config = dict(
    d_model=320,
    attn_scale=0.125,
    parallel_block=True,
    doc_mask=True,
    train_tokens=895400000,
    steps=6832,
)
MLP neurons of a small language model. Each row is named by its layer, matrix (up: input weights; down: output weights) and neuron, and shows model dimensions 32-127. Each number is 50 + 15 x the weight over its row's rms, rounded and kept within 0 to 99.
After each neuron's rows, "fires on" lists the tokens most often at its 100 highest values on Wikipedia text that the model never trained on.

L3.up794:15 25 64 54 85 81 50 48 64 50 63 55 74 46 60 32 39 50 71 39 58 78 30 66 53 51 59 24 86 61 33 28 58 29 51 77 43 47 50 53 62 36 46 15 32 46 56 59 72 54 47 58 33 47 57 99 53 54 49 58 64 51 58 24 45 23 31 60 40 47 58 27 65 42 56 44 31 68 61 62 55 64 21 32 39 47 42 40 52 57 53 48 55 40 44 38
L3.down794:52 49 54 59 45 55 74 53 49 48 55 45 46 88 71 40 38 74 53 42 60 45 67 37 21 61 39 43 25 02 38 72 58 45 37 38 47 36 60 23 51 42 37 52 78 72 41 39 20 34 49 71 47 44 67 41 37 53 38 35 14 45 42 17 47 53 51 65 63 22 54 62 40 74 40 38 46 64 48 47 43 40 50 60 61 26 51 52 56 58 40 56 18 41 67 58
fires on: " and", "-", " or", "up", " the"

L3.up1188:55 32 65 44 55 64 23 38 79 46 56 52 51 49 31 56 58 45 58 71 61 47 55 57 42 20 49 52 59 58 20 23 52 73 62 56 33 19 60 46 44 52 75 33 48 58 42 45 36 69 37 65 51 68 33 62 48 43 60 38 64 34 54 46 46 42 51 65 44 37 62 63 63 45 00 58 50 68 49 66 50 61 33 58 50 61 64 45 58 51 43 54 51 52 47 67
L3.down1188:52 42 47 46 32 38 66 47 21 49 66 32 30 50 41 47 40 50 22 43 58 51 52 43 63 68 47 64 41 47 50 67 45 63 61 36 38 66 34 62 53 52 38 66 33 27 47 60 53 54 64 37 73 50 36 54 50 53 52 54 27 87 30 50 84 56 47 30 45 52 60 48 63 64 56 43 52 61 25 32 58 36 52 45 39 56 64 61 70 40 17 63 44 31 61 55
fires on: " of", " in", " and", "-", " High"

L2.up1117:38 44 48 37 44 32 44 36 45 61 45 29 63 51 47 64 40 44 69 61 31 42 43 37 62 45 38 60 62 38 33 41 38 53 52 64 50 47 62 58 29 73 60 48 54 69 25 60 48 38 83 67 35 63 27 64 73 56 41 31 49 58 37 70 72 48 46 26 53 56 23 79 35 47 61 53 62 44 59 55 79 67 65 60 38 46 42 77 46 38 57 44 60 55 09 35
L2.down1117:51 38 53 35 47 58 57 57 42 60 24 39 47 49 35 79 16 58 48 58 82 37 72 59 42 50 37 69 56 44 70 49 37 56 52 49 74 62 23 82 76 36 43 45 37 38 48 56 65 38 44 70 62 46 39 34 58 26 64 54 55 56 51 47 82 47 70 61 28 63 54 42 32 50 35 38 65 51 23 43 48 49 29 26 37 79 58 48 40 67 35 45 45 46 44 77
fires on: "s", "st", " of"

L2.up1023:47 66 47 28 62 45 63 51 70 33 67 42 45 38 22 49 43 50 40 61 73 61 40 37 48 53 73 55 69 58 62 24 63 39 59 48 69 51 29 33 38 28 52 57 60 39 54 82 32 29 47 70 41 47 53 67 67 32 51 55 40 34 31 32 68 31 58 54 44 77 62 49 54 29 35 52 48 59 33 71 99 57 28 46 50 51 61 34 24 46 64 40 33 49 44 45
L2.down1023:82 52 71 64 57 27 44 57 73 64 32 39 46 34 63 39 51 57 46 52 37 67 41 46 56 71 58 41 51 59 52 61 45 58 45 26 69 27 62 25 24 44 59 56 79 37 61 47 40 46 51 71 66 21 52 32 70 39 53 47 45 48 51 42 48 10 34 53 47 59 42 52 45 45 57 57 41 61 20 64 64 34 58 66 37 49 45 46 32 53 67 41 49 50 56 61
fires on: "'", "s", "h", ":"

L3.up422:44 49 61 37 41 75 69 46 44 53 78 54 22 50 48 45 34 41 38 80 30 56 30 70 50 55 51 52 58 44 33 85 42 54 62 52 35 49 52 69 66 67 69 30 40 46 38 29 22 49 61 81 60 48 49 42 64 44 31 59 53 53 61 53 33 48 56 43 47 37 54 38 14 45 51 36 76 88 57 28 61 71 71 42 62 39 42 52 56 41 52 75 48 56 57 39
L3.down422:11 34 58 41 63 36 38 54 66 44 43 32 43 67 42 72 49 54 76 25 65 72 57 40 31 45 53 28 46 41 70 30 35 54 49 57 61 33 41 59 39 74 65 82 68 42 45 56 59 42 24 47 37 32 52 55 52 58 43 62 43 38 53 47 53 37 74 58 53 56 39 40 44 61 47 52 31 55 41 65 49 52 19 71 49 60 40 57 62 30 80 37 57 42 50 60
fires on: " which", " as", ",", " As", " who"

L2.up559:70 51 60 30 51 57 54 53 56 34 76 67 44 51 42 67 73 36 24 76 37 48 20 36 32 56 72 27 50 62 63 30 64 30 34 45 39 42 49 56 51 61 53 44 49 21 52 58 28 44 52 43 51 37 41 52 31 01 77 65 30 49 60 41 38 25 40 83 35 41 57 49 33 45 42 60 39 72 51 38 37 31 28 63 63 57 64 71 44 61 67 62 20 62 34 64
L2.down559:56 25 07 78 59 75 26 66 39 31 36 37 62 59 97 67 29 40 69 36 41 18 43 46 73 43 39 59 54 27 46 33 55 45 68 56 48 55 21 54 43 55 59 57 37 66 44 32 43 43 52 49 52 32 41 21 46 64 47 63 79 53 24 54 32 81 48 53 54 29 62 51 55 48 63 64 45 41 29 45 44 48 82 31 59 38 45 50 65 65 39 53 84 34 55 34
fires on: " so", " as", " where", " which"

L2.up1055:19 46 62 30 63 99 40 41 72 45 85 58 69 26 35 57 49 33 62 49 72 59 25 51 31 75 77 35 36 39 47 65 58 46 23 38 73 72 68 27 40 33 68 56 57 56 24 45 65 45 53 60 37 50 46 53 52 56 35 58 69 41 50 33 53 28 74 59 30 63 44 59 48 70 30 29 54 80 32 37 77 60 40 42 29 50 53 87 29 58 29 66 60 51 70 35
L2.down1055:43 69 31 62 36 57 30 75 55 52 51 44 61 49 28 54 66 61 54 40 49 52 45 44 50 57 54 42 63 24 65 44 26 50 26 54 55 52 45 76 21 43 51 35 41 70 33 49 53 31 51 70 47 40 51 56 63 56 64 44 24 74 60 47 68 52 47 88 30 37 61 54 50 73 52 74 31 30 46 49 37 64 44 50 56 44 71 70 48 57 58 86 70 53 54 63
fires on: "-", " the", " ", " of", "e"

L3.up1121:28 32 60 51 47 37 50 24 44 41 55 52 40 47 46 40 52 61 57 34 66 47 58 40 48 50 37 70 57 62 38 31 56 62 40 40 56 32 62 68 03 54 45 34 57 71 39 45 36 41 70 36 44 54 64 72 49 62 24 46 52 52 76 61 42 41 18 31 51 66 34 56 60 41 53 23 53 74 44 50 54 82 68 51 38 66 55 42 54 39 49 68 62 73 32 31
L3.down1121:50 47 52 59 23 39 38 57 43 48 58 15 37 60 66 20 43 62 47 59 84 57 92 37 41 35 48 75 57 39 70 61 27 62 57 65 52 28 25 56 39 48 60 58 50 59 61 41 27 74 62 54 57 60 70 51 43 68 52 70 28 35 74 41 81 45 64 63 52 50 34 65 47 13 58 40 39 74 72 77 37 56 49 46 66 48 65 63 77 51 56 42 56 27 51 49
fires on: "s", " Women", " women", " citizens", " residents"

L5.up657:60 31 72 65 45 61 51 61 53 61 61 47 61 50 30 72 59 65 44 48 72 41 65 42 30 28 28 47 79 58 50 25 85 54 40 61 62 54 27 52 36 37 58 36 28 42 71 54 27 62 58 63 57 36 60 67 39 47 67 64 53 27 56 81 60 26 35 41 21 32 45 15 72 46 38 40 42 64 44 72 56 59 20 48 41 70 36 51 78 48 69 35 49 51 66 72
L5.down657:28 61 11 55 38 57 56 33 66 54 71 50 32 54 72 74 54 43 09 27 43 41 50 49 49 63 48 60 13 36 30 75 32 34 27 42 42 41 58 56 51 48 42 89 57 56 29 29 55 40 33 63 69 34 71 69 44 28 34 26 40 80 60 49 57 58 56 47 74 55 52 79 51 62 39 47 47 25 62 52 11 32 48 54 49 50 66 44 29 44 36 75 28 41 69 25
fires on: " and"

L10.up684:41 37 43 49 54 51 57 45 74 48 70 57 50 12 50 36 37 44 62 52 64 43 49 39 40 76 44 36 68 50 45 49 61 59 61 57 71 68 30 75 29 74 28 50 58 34 51 43 46 58 54 54 37 68 65 89 65 20 29 81 41 32 34 64 48 19 27 66 48 53 65 58 49 32 59 25 43 67 37 58 94 65 62 57 29 57 42 17 40 53 23 54 59 61 36 65
L10.down684:66 34 61 30 56 48 50 64 63 51 36 54 44 62 41 73 42 41 67 22 46 44 46 40 37 78 63 44 34 43 59 40 27 29 47 62 36 53 39 56 34 76 61 54 36 74 69 70 52 58 49 34 53 50 52 49 69 35 42 78 20 57 47 46 31 52 40 44 72 47 64 52 35 43 55 67 44 20 33 65 55 25 59 50 23 34 33 43 42 55 55 51 41 32 31 45
fires on: "'", "-"

L3.up594:37 48 60 64 53 92 49 54 39 49 35 61 55 50 45 36 49 74 79 44 57 44 22 75 36 49 53 49 38 69 12 46 43 44 39 55 49 32 78 59 73 52 41 38 57 86 35 38 35 58 40 84 50 39 69 88 63 44 40 45 56 36 40 42 57 23 45 54 59 69 41 73 55 58 54 55 46 63 40 45 77 44 36 63 29 50 72 88 37 26 51 51 54 84 51 47
L3.down594:34 68 42 37 43 33 28 54 56 51 77 52 62 41 24 54 62 28 59 45 39 33 48 42 57 39 29 64 58 76 72 72 23 63 64 47 66 50 62 57 61 70 50 58 51 32 31 45 57 72 51 29 11 45 57 35 33 56 50 67 52 26 75 49 58 65 43 67 59 80 48 76 52 51 47 48 47 32 56 49 50 63 47 34 23 68 71 55 70 48 50 41 51 39 58 41
fires on: "'", " of", " such", "s"

L5.up713:60 67 52 46 16 63 63 47 45 38 64 49 61 39 58 47 57 58 43 33 77 27 69 35 48 56 29 54 54 61 46 08 62 70 49 80 47 30 52 71 66 64 48 55 14 69 41 54 16 26 30 53 54 29 71 61 52 53 44 47 47 31 46 58 60 59 33 53 46 55 49 50 80 47 49 64 21 50 54 46 37 71 46 56 30 65 50 46 57 42 53 45 52 55 71 53
L5.down713:40 27 31 60 48 53 59 59 72 61 58 25 54 36 58 40 51 56 67 39 58 34 53 49 63 35 36 53 45 27 67 73 60 47 45 51 68 83 50 23 36 59 49 72 61 54 58 49 52 35 63 52 60 40 58 31 33 54 58 25 68 91 61 49 46 15 71 54 58 39 51 59 58 54 43 51 41 60 13 35 43 38 45 53 49 29 49 45 51 40 41 38 46 82 41 24
fires on: " |", " and", " father", " brother"

L2.up105:38 40 45 27 68 75 54 51 67 30 55 28 61 47 50 59 50 48 65 38 61 50 46 47 80 37 82 42 71 52 47 45 65 65 54 62 59 39 52 79 58 71 49 24 46 83 44 66 43 26 74 71 21 44 42 85 45 57 37 88 62 36 42 61 21 41 42 60 59 51 51 47 72 36 61 44 55 75 38 36 81 71 54 35 31 49 59 37 41 34 54 62 78 69 33 33
L2.down105:56 72 48 56 92 60 76 54 25 72 62 65 25 23 58 31 49 50 57 68 88 53 78 11 51 67 65 70 52 44 77 49 69 45 58 47 48 67 11 75 35 48 66 51 38 28 61 54 22 43 32 40 42 65 39 30 49 54 59 22 44 54 55 62 60 38 51 55 80 62 45 57 35 60 46 48 67 58 42 56 74 80 43 54 63 32 48 75 37 72 63 37 33 30 29 68
fires on: " mother", " Women", " United", "s", " Genus", " parents"

L2.up104:37 60 34 53 58 63 72 39 60 14 67 54 55 17 21 33 39 38 45 37 51 59 51 50 67 35 42 63 52 52 59 52 48 50 40 46 67 55 41 50 28 31 43 47 43 54 61 54 67 62 58 69 64 63 37 68 41 75 52 33 81 42 46 48 84 48 45 54 56 49 51 28 26 49 66 49 68 35 18 25 49 51 69 49 23 53 57 68 42 34 48 48 60 48 45 76
L2.down104:52 32 57 47 42 43 33 59 65 62 27 42 39 75 56 25 55 53 71 34 72 64 38 56 50 60 74 69 53 82 34 58 42 58 31 37 51 69 71 69 66 26 45 70 39 16 81 59 65 56 37 56 40 36 58 68 85 52 34 59 43 38 83 43 69 51 42 46 49 40 48 27 62 64 44 64 33 45 43 68 64 45 30 39 83 46 64 55 67 36 66 36 38 59 70 57
fires on: " ", " 4", " 5", " 6"

L2.up954:37 38 78 51 58 37 59 43 28 47 55 50 54 27 49 05 53 68 70 57 56 32 57 36 72 56 47 68 38 69 44 31 39 38 53 61 59 49 62 62 28 73 68 53 69 73 42 53 46 50 62 43 28 51 41 55 50 62 44 35 73 69 50 66 41 59 63 36 50 54 12 67 41 40 72 47 69 81 44 41 62 62 34 57 36 37 67 60 11 57 48 22 75 75 40 73
L2.down954:50 33 51 27 43 41 75 49 64 47 63 44 51 39 52 67 39 58 45 57 38 44 59 56 27 47 42 34 62 34 49 62 52 70 58 45 64 24 51 44 99 55 55 67 52 45 56 30 68 87 64 51 41 37 58 25 61 40 64 68 37 28 62 39 52 50 59 60 35 60 64 47 50 54 40 48 51 14 63 53 38 62 56 69 54 81 57 41 44 52 40 34 64 48 76 30
fires on: "s", " of", ":", "e", "o"

L2.up824:37 21 65 42 62 44 63 50 38 30 52 49 46 34 54 63 68 61 56 78 38 60 42 54 70 19 54 19 53 64 64 52 40 50 43 59 51 59 57 46 40 74 54 54 84 63 55 67 39 53 24 72 50 53 54 45 48 44 27 58 52 33 52 53 51 48 28 62 42 30 49 70 64 76 45 04 29 65 35 59 65 75 52 45 40 66 49 43 40 43 48 30 78 54 50 40
L2.down824:53 41 48 37 42 24 66 29 53 50 37 54 43 77 44 67 27 58 73 38 51 53 52 67 82 35 59 56 50 45 68 43 37 17 45 40 56 69 37 32 58 53 50 38 67 65 62 49 54 68 50 57 34 44 53 40 50 73 42 59 41 67 41 39 51 61 06 60 57 26 57 47 69 74 45 56 28 43 59 57 65 56 39 60 64 50 65 61 82 46 50 50 42 68 89 35
fires on: "ing", "ation", " construction", "ting", " making"

L3.up370:41 37 57 25 80 72 42 56 41 42 46 52 54 16 17 67 49 60 60 40 50 49 47 54 57 44 62 50 50 58 46 56 53 26 70 21 67 48 35 71 59 42 79 39 57 50 42 63 34 38 74 85 79 43 60 34 75 55 51 61 78 27 38 46 65 46 56 26 31 26 43 50 76 35 46 51 40 44 27 55 84 71 64 39 46 44 39 44 36 56 47 72 64 48 39 43
L3.down370:32 21 58 44 73 45 40 53 73 40 79 72 17 53 37 47 69 61 43 51 68 45 73 45 47 31 62 91 67 57 50 24 55 35 42 21 56 47 34 62 37 47 72 54 39 37 40 62 45 62 61 55 63 36 41 44 54 50 45 53 75 40 74 37 82 35 18 40 49 46 35 58 39 41 67 34 41 42 00 50 87 69 43 55 78 50 46 62 27 45 52 59 43 18 44 61
fires on: "-", " Career"

L2.up933:76 32 88 67 54 62 69 46 15 48 56 70 14 38 26 51 41 48 57 43 20 39 52 42 25 42 30 56 69 54 45 55 66 53 34 69 45 41 20 60 30 32 64 27 51 74 47 44 30 50 25 68 53 29 65 75 27 34 51 69 53 70 58 60 44 36 25 52 38 38 55 15 47 53 52 47 46 64 40 56 59 60 24 51 20 59 51 45 48 45 72 42 65 53 53 75
L2.down933:52 81 22 44 48 53 33 46 63 61 23 54 51 53 23 71 28 65 49 61 42 59 56 53 62 23 36 45 34 29 61 49 76 63 41 71 89 21 49 54 48 23 55 51 40 59 37 49 41 28 51 56 63 40 48 63 65 39 60 77 71 66 23 63 56 57 57 71 44 41 70 65 23 51 36 64 69 35 27 48 38 30 60 32 76 59 46 52 60 52 43 28 24 53 70 36
fires on: " and", "-4", "for", "ir"

L3.up1190:13 84 54 41 51 60 74 28 34 39 59 46 65 49 57 38 59 44 60 87 12 47 66 30 43 32 50 53 52 88 46 51 56 46 48 36 76 43 62 34 38 80 60 45 70 32 49 40 14 43 34 58 50 43 50 79 54 26 30 24 46 35 59 71 39 27 60 77 42 53 32 38 25 59 38 42 22 67 53 45 59 34 48 43 30 69 47 43 46 48 58 48 41 48 48 70
L3.down1190:67 34 40 80 56 56 38 52 81 21 64 56 40 38 72 58 48 29 38 46 58 23 45 46 65 54 42 24 39 35 67 39 46 57 33 29 54 28 29 62 44 78 25 57 38 35 76 53 79 64 69 43 34 27 38 67 68 47 61 57 35 47 60 47 47 47 79 48 62 36 55 42 29 37 49 55 53 71 72 53 52 58 50 82 36 37 62 45 60 51 76 19 58 56 67 60
fires on: "de", " As", " as", "As", "le"

L12.up149:43 32 59 61 45 57 45 51 82 30 78 44 44 45 62 29 56 64 44 42 70 31 34 91 35 71 50 51 53 26 45 51 34 28 60 48 69 68 40 79 36 43 71 39 64 33 33 36 40 49 59 42 75 57 42 52 65 38 44 56 78 46 39 48 56 40 46 40 47 64 45 68 50 54 57 25 48 51 36 83 75 66 47 49 48 54 52 11 66 52 45 49 36 50 43 62
L12.down149:49 37 59 44 48 63 76 32 51 47 61 64 58 62 48 39 56 61 30 50 30 40 59 45 51 54 43 23 47 62 53 80 44 48 89 39 34 60 69 65 52 65 55 43 43 63 68 45 75 79 58 52 50 47 66 51 76 42 54 43 50 49 56 69 29 33 50 41 80 56 21 47 50 71 63 48 47 49 03 35 52 42 50 68 36 34 59 56 91 46 55 54 35 50 53 28
fires on: " ", " (", "-", "W", " w"

L5.up251:28 43 38 34 53 48 53 80 67 35 69 44 53 32 31 33 61 27 52 58 63 34 48 47 66 56 66 45 55 45 56 38 62 44 59 45 55 44 61 73 50 58 45 62 36 61 27 47 32 52 44 77 54 56 55 53 55 40 43 46 61 21 35 63 45 18 39 75 46 52 51 49 31 49 31 45 56 51 56 46 75 53 28 50 32 45 83 62 61 32 41 56 59 63 66 64
L5.down251:86 43 58 40 87 54 52 44 67 47 65 46 55 52 37 77 51 33 72 54 73 46 46 37 39 62 56 69 60 38 49 40 30 31 63 52 59 41 53 73 53 73 71 57 31 58 23 51 54 51 32 29 53 30 50 45 55 43 61 30 49 60 28 61 55 27 43 61 29 51 49 82 23 56 26 40 40 39 55 72 45 38 65 69 74 73 57 50 51 43 24 50 35 45 56 56
fires on: " and", ":", "'", " at", " the"

L3.up496:54 40 55 45 42 82 67 69 46 48 74 19 38 37 32 51 45 45 50 57 53 47 37 97 83 44 70 46 52 53 35 64 41 57 32 31 74 56 38 64 44 53 56 18 62 54 60 63 45 45 63 80 42 32 37 49 24 40 35 62 54 49 41 51 50 43 45 48 28 67 50 46 40 42 29 34 68 73 27 48 70 42 60 37 58 46 64 55 43 41 56 47 49 53 41 49
L3.down496:41 38 41 57 55 55 69 76 53 60 99 44 36 47 50 59 67 74 75 77 70 30 19 68 56 40 70 57 52 75 44 29 53 47 46 27 76 48 38 48 39 37 72 44 72 20 47 71 63 41 44 54 34 39 48 44 64 30 26 43 50 34 51 46 85 36 40 44 30 49 41 63 67 60 18 32 49 62 00 58 50 47 54 53 42 60 50 48 31 30 64 62 40 39 47 56
fires on: "-", " "

L2.up220:28 67 58 66 68 65 51 50 46 30 69 32 43 35 55 22 36 48 75 36 36 43 39 28 39 23 42 61 43 52 68 49 53 47 50 48 50 26 77 54 24 61 53 33 79 55 47 55 54 38 62 61 77 60 13 45 68 54 27 52 77 39 52 49 35 34 38 41 49 48 35 85 64 25 67 51 28 24 41 56 84 39 63 49 33 57 81 76 59 31 55 47 53 30 28 46
L2.down220:61 76 44 35 14 69 47 50 66 56 44 77 69 72 40 72 41 60 28 36 72 51 71 77 49 71 48 69 60 50 52 44 42 30 47 46 34 44 81 43 72 56 69 49 37 52 56 00 51 56 32 68 34 41 44 60 69 46 52 57 64 33 54 53 65 28 60 52 51 51 47 63 58 40 52 49 52 65 64 58 26 61 83 45 58 28 22 37 43 50 58 42 61 61 40 53
fires on: "s", " the", "c", " known"

L2.up628:51 62 73 42 78 55 60 36 34 22 65 37 14 38 48 35 26 75 50 47 37 45 46 18 39 25 67 61 65 62 36 46 48 49 47 54 54 29 76 55 44 69 54 47 74 58 60 59 64 53 78 50 55 66 55 73 50 55 58 51 66 46 49 49 66 55 33 63 52 46 21 75 50 52 65 45 41 68 40 72 56 31 53 56 26 53 71 48 28 33 26 47 52 33 29 62
L2.down628:58 70 46 65 35 60 65 63 44 50 57 56 46 45 62 75 58 40 59 27 41 27 49 46 43 77 56 45 32 51 54 34 27 69 35 67 64 38 56 71 46 84 41 40 49 62 26 38 53 25 40 73 60 65 53 70 43 65 43 64 43 44 50 33 41 65 34 59 48 41 44 57 60 60 67 26 46 79 32 63 23 36 77 43 72 33 64 46 52 39 76 66 29 36 38 39
fires on: "s", "de", "ans", "t", " the", " of"

L10.up847:66 44 51 41 76 59 47 66 45 30 62 45 72 44 52 43 55 70 31 60 44 77 54 37 34 45 58 59 69 90 36 56 69 55 61 27 59 41 54 52 33 73 51 54 42 53 40 45 25 75 53 46 34 37 24 59 39 48 44 33 39 37 38 22 56 43 54 75 13 48 31 37 67 43 40 26 27 76 39 48 28 46 32 65 20 50 77 63 42 51 56 63 27 67 49 58
L10.down847:37 71 24 49 57 59 52 68 73 62 52 30 53 51 57 58 35 64 23 19 44 55 35 84 63 43 51 68 26 37 45 61 60 25 50 55 41 48 04 52 51 59 61 39 62 40 41 25 34 81 48 44 47 37 48 27 70 44 77 56 69 55 48 51 56 76 48 55 40 53 69 47 67 91 78 27 41 49 91 70 44 45 61 54 43 34 57 48 14 69 47 48 43 83 61 66
fires on: " so", " most", " as", " very", " As", " four"

L2.up1213:53 37 77 24 35 71 88 59 60 37 65 46 47 36 25 48 47 71 31 48 53 56 41 27 62 32 59 49 50 38 39 80 53 67 42 24 57 38 39 58 44 31 77 51 47 42 32 53 45 38 62 76 69 33 38 46 35 22 58 37 63 57 38 39 65 31 45 73 30 59 21 64 53 68 47 52 63 67 43 46 69 48 39 39 57 50 45 65 50 41 52 39 43 45 52 73
L2.down1213:42 65 34 40 44 52 70 33 66 32 51 70 43 65 41 61 51 70 43 53 45 35 36 77 60 54 58 50 56 34 30 50 56 30 76 27 70 35 19 36 63 65 55 38 29 55 35 47 51 57 39 29 55 42 47 75 63 58 57 77 42 59 03 45 52 72 38 58 57 59 33 80 54 36 47 61 27 55 05 50 43 49 43 43 35 33 72 59 35 36 63 60 59 70 40 70
fires on: " of", " and", "-"

L2.up1096:53 37 59 39 64 55 39 27 39 61 37 52 19 43 53 28 37 74 58 57 33 32 30 39 32 50 48 46 52 78 41 41 79 33 44 42 33 40 44 68 37 42 44 75 50 81 03 48 39 42 70 48 53 30 44 57 48 49 68 48 55 48 57 46 54 24 47 43 40 85 17 47 55 32 55 53 24 46 49 50 53 34 61 73 46 39 48 54 26 56 37 27 55 63 29 67
L2.down1096:48 74 44 49 30 53 32 54 40 38 26 58 59 39 55 70 52 75 50 85 68 71 46 34 47 87 42 54 28 57 61 62 50 35 28 76 77 45 30 22 64 76 68 71 36 30 61 27 55 67 48 41 59 69 40 38 52 48 37 65 42 37 49 54 58 45 66 42 38 25 48 29 68 62 83 48 67 40 14 47 49 41 59 46 47 23 61 36 45 31 44 61 48 56 56 64
fires on: "o", "ly", ":", " Department", " Antonio", "α"

L3.up535:42 38 58 63 58 39 39 68 44 43 62 53 49 35 40 31 52 49 64 61 56 06 31 58 53 65 69 50 71 38 38 47 45 57 46 58 54 40 86 47 61 62 56 37 46 67 58 74 37 55 68 44 55 48 52 65 63 35 47 30 51 35 35 68 38 42 36 58 50 69 31 53 68 42 77 36 45 70 29 38 79 43 57 57 26 78 53 46 41 20 37 53 60 93 31 33
L3.down535:52 59 62 60 49 41 66 74 39 43 50 54 42 34 20 82 34 59 74 48 41 45 36 52 48 53 49 54 55 27 26 75 37 59 52 75 34 63 67 39 55 48 90 27 31 41 31 34 52 69 39 36 41 55 36 57 49 48 90 41 42 54 34 58 42 50 62 54 48 74 63 26 33 56 73 48 37 53 30 52 92 42 52 70 50 67 16 52 43 37 24 40 59 70 51 16
fires on: " La", " St", " la", "La", ".", " San"

L5.up418:58 56 47 35 50 77 59 60 76 68 56 54 75 60 40 60 24 52 74 63 58 62 20 41 58 44 71 56 81 68 45 59 67 10 55 52 68 55 60 43 24 27 61 27 51 49 21 48 61 57 44 54 60 56 38 70 67 43 57 34 77 49 82 39 62 60 42 60 39 61 75 40 61 50 31 34 33 56 49 41 72 42 46 26 38 44 60 64 39 57 18 57 54 49 88 51
L5.down418:51 34 41 45 75 32 56 56 32 63 73 47 67 47 43 44 66 63 64 61 43 41 39 34 58 70 64 49 49 31 86 59 82 66 44 44 69 44 38 56 35 34 38 74 30 57 43 21 76 69 37 50 66 65 61 55 41 74 61 49 54 62 77 50 55 40 24 76 44 46 25 51 43 29 38 53 38 29 04 33 82 44 53 44 33 65 48 50 34 43 27 44 68 52 55 46
fires on: " —", ".", "-", ":", " the", " –"

L3.up216:35 31 69 44 46 51 38 57 42 23 41 42 56 49 43 68 51 40 48 47 48 59 39 50 11 35 54 33 51 51 61 78 59 59 22 57 51 53 51 72 33 32 46 02 51 46 41 44 44 45 73 45 42 39 50 51 44 48 40 41 50 39 83 37 64 47 46 47 18 53 37 54 65 48 70 34 60 73 48 39 50 70 21 74 61 64 38 67 44 47 43 70 45 69 54 72
L3.down216:39 73 44 59 32 67 40 60 84 49 59 45 46 68 79 71 78 62 07 34 39 65 64 51 26 60 53 45 49 31 52 32 52 48 44 36 40 46 47 44 52 51 37 44 62 35 50 33 37 46 57 75 57 68 54 41 59 38 30 58 42 83 29 46 48 57 34 48 62 78 65 51 30 50 57 46 59 49 69 37 25 43 46 49 47 35 27 60 36 45 85 53 46 48 82 54
fires on: " of", " As", " as", ".", " while", " Total"

L3.up423:57 68 53 65 43 58 99 44 36 39 70 55 34 45 19 68 61 40 51 55 63 57 18 90 42 25 71 53 23 51 42 76 53 39 34 48 70 62 27 31 45 50 45 38 51 48 55 90 14 35 47 48 60 18 44 54 63 35 21 35 73 63 74 51 60 26 49 41 41 56 59 46 44 63 60 45 56 53 35 49 40 48 63 51 48 60 54 44 40 24 61 76 75 65 53 51
L3.down423:61 52 43 45 60 66 51 85 31 55 59 25 43 66 45 36 36 63 68 39 63 65 43 43 78 30 82 59 28 47 63 34 52 17 17 26 41 38 41 41 64 51 60 36 82 45 48 57 89 34 53 44 46 45 62 71 77 35 53 54 56 47 44 53 74 27 55 36 47 52 31 69 61 63 37 37 56 66 14 53 69 64 64 47 53 75 64 38 55 12 74 48 59 30 61 34
fires on: " ", " |", " this", " a", " in", " War"

L2.up584:42 59 68 66 64 35 45 53 61 46 29 65 18 39 44 60 60 45 69 51 48 47 46 64 73 39 72 54 56 69 32 31 41 80 46 53 33 36 62 33 40 50 46 55 35 68 45 62 29 35 66 53 63 47 23 69 29 67 24 52 54 22 75 70 65 66 56 43 42 48 48 75 37 32 72 12 50 42 35 66 73 56 56 47 47 69 50 58 44 52 36 51 71 84 18 50
L2.down584:52 58 60 48 38 43 58 58 45 50 54 55 51 49 48 49 49 46 57 51 48 60 42 47 75 37 40 26 34 56 33 52 49 58 56 56 34 51 57 54 70 56 70 27 33 47 63 80 47 35 73 57 42 30 31 36 44 48 40 36 51 54 85 73 57 50 23 60 29 58 88 45 64 62 83 31 77 52 32 56 58 51 28 50 42 33 77 72 36 55 56 49 56 65 45 36
fires on: " by", ".", " St", " War", " Saint", " San"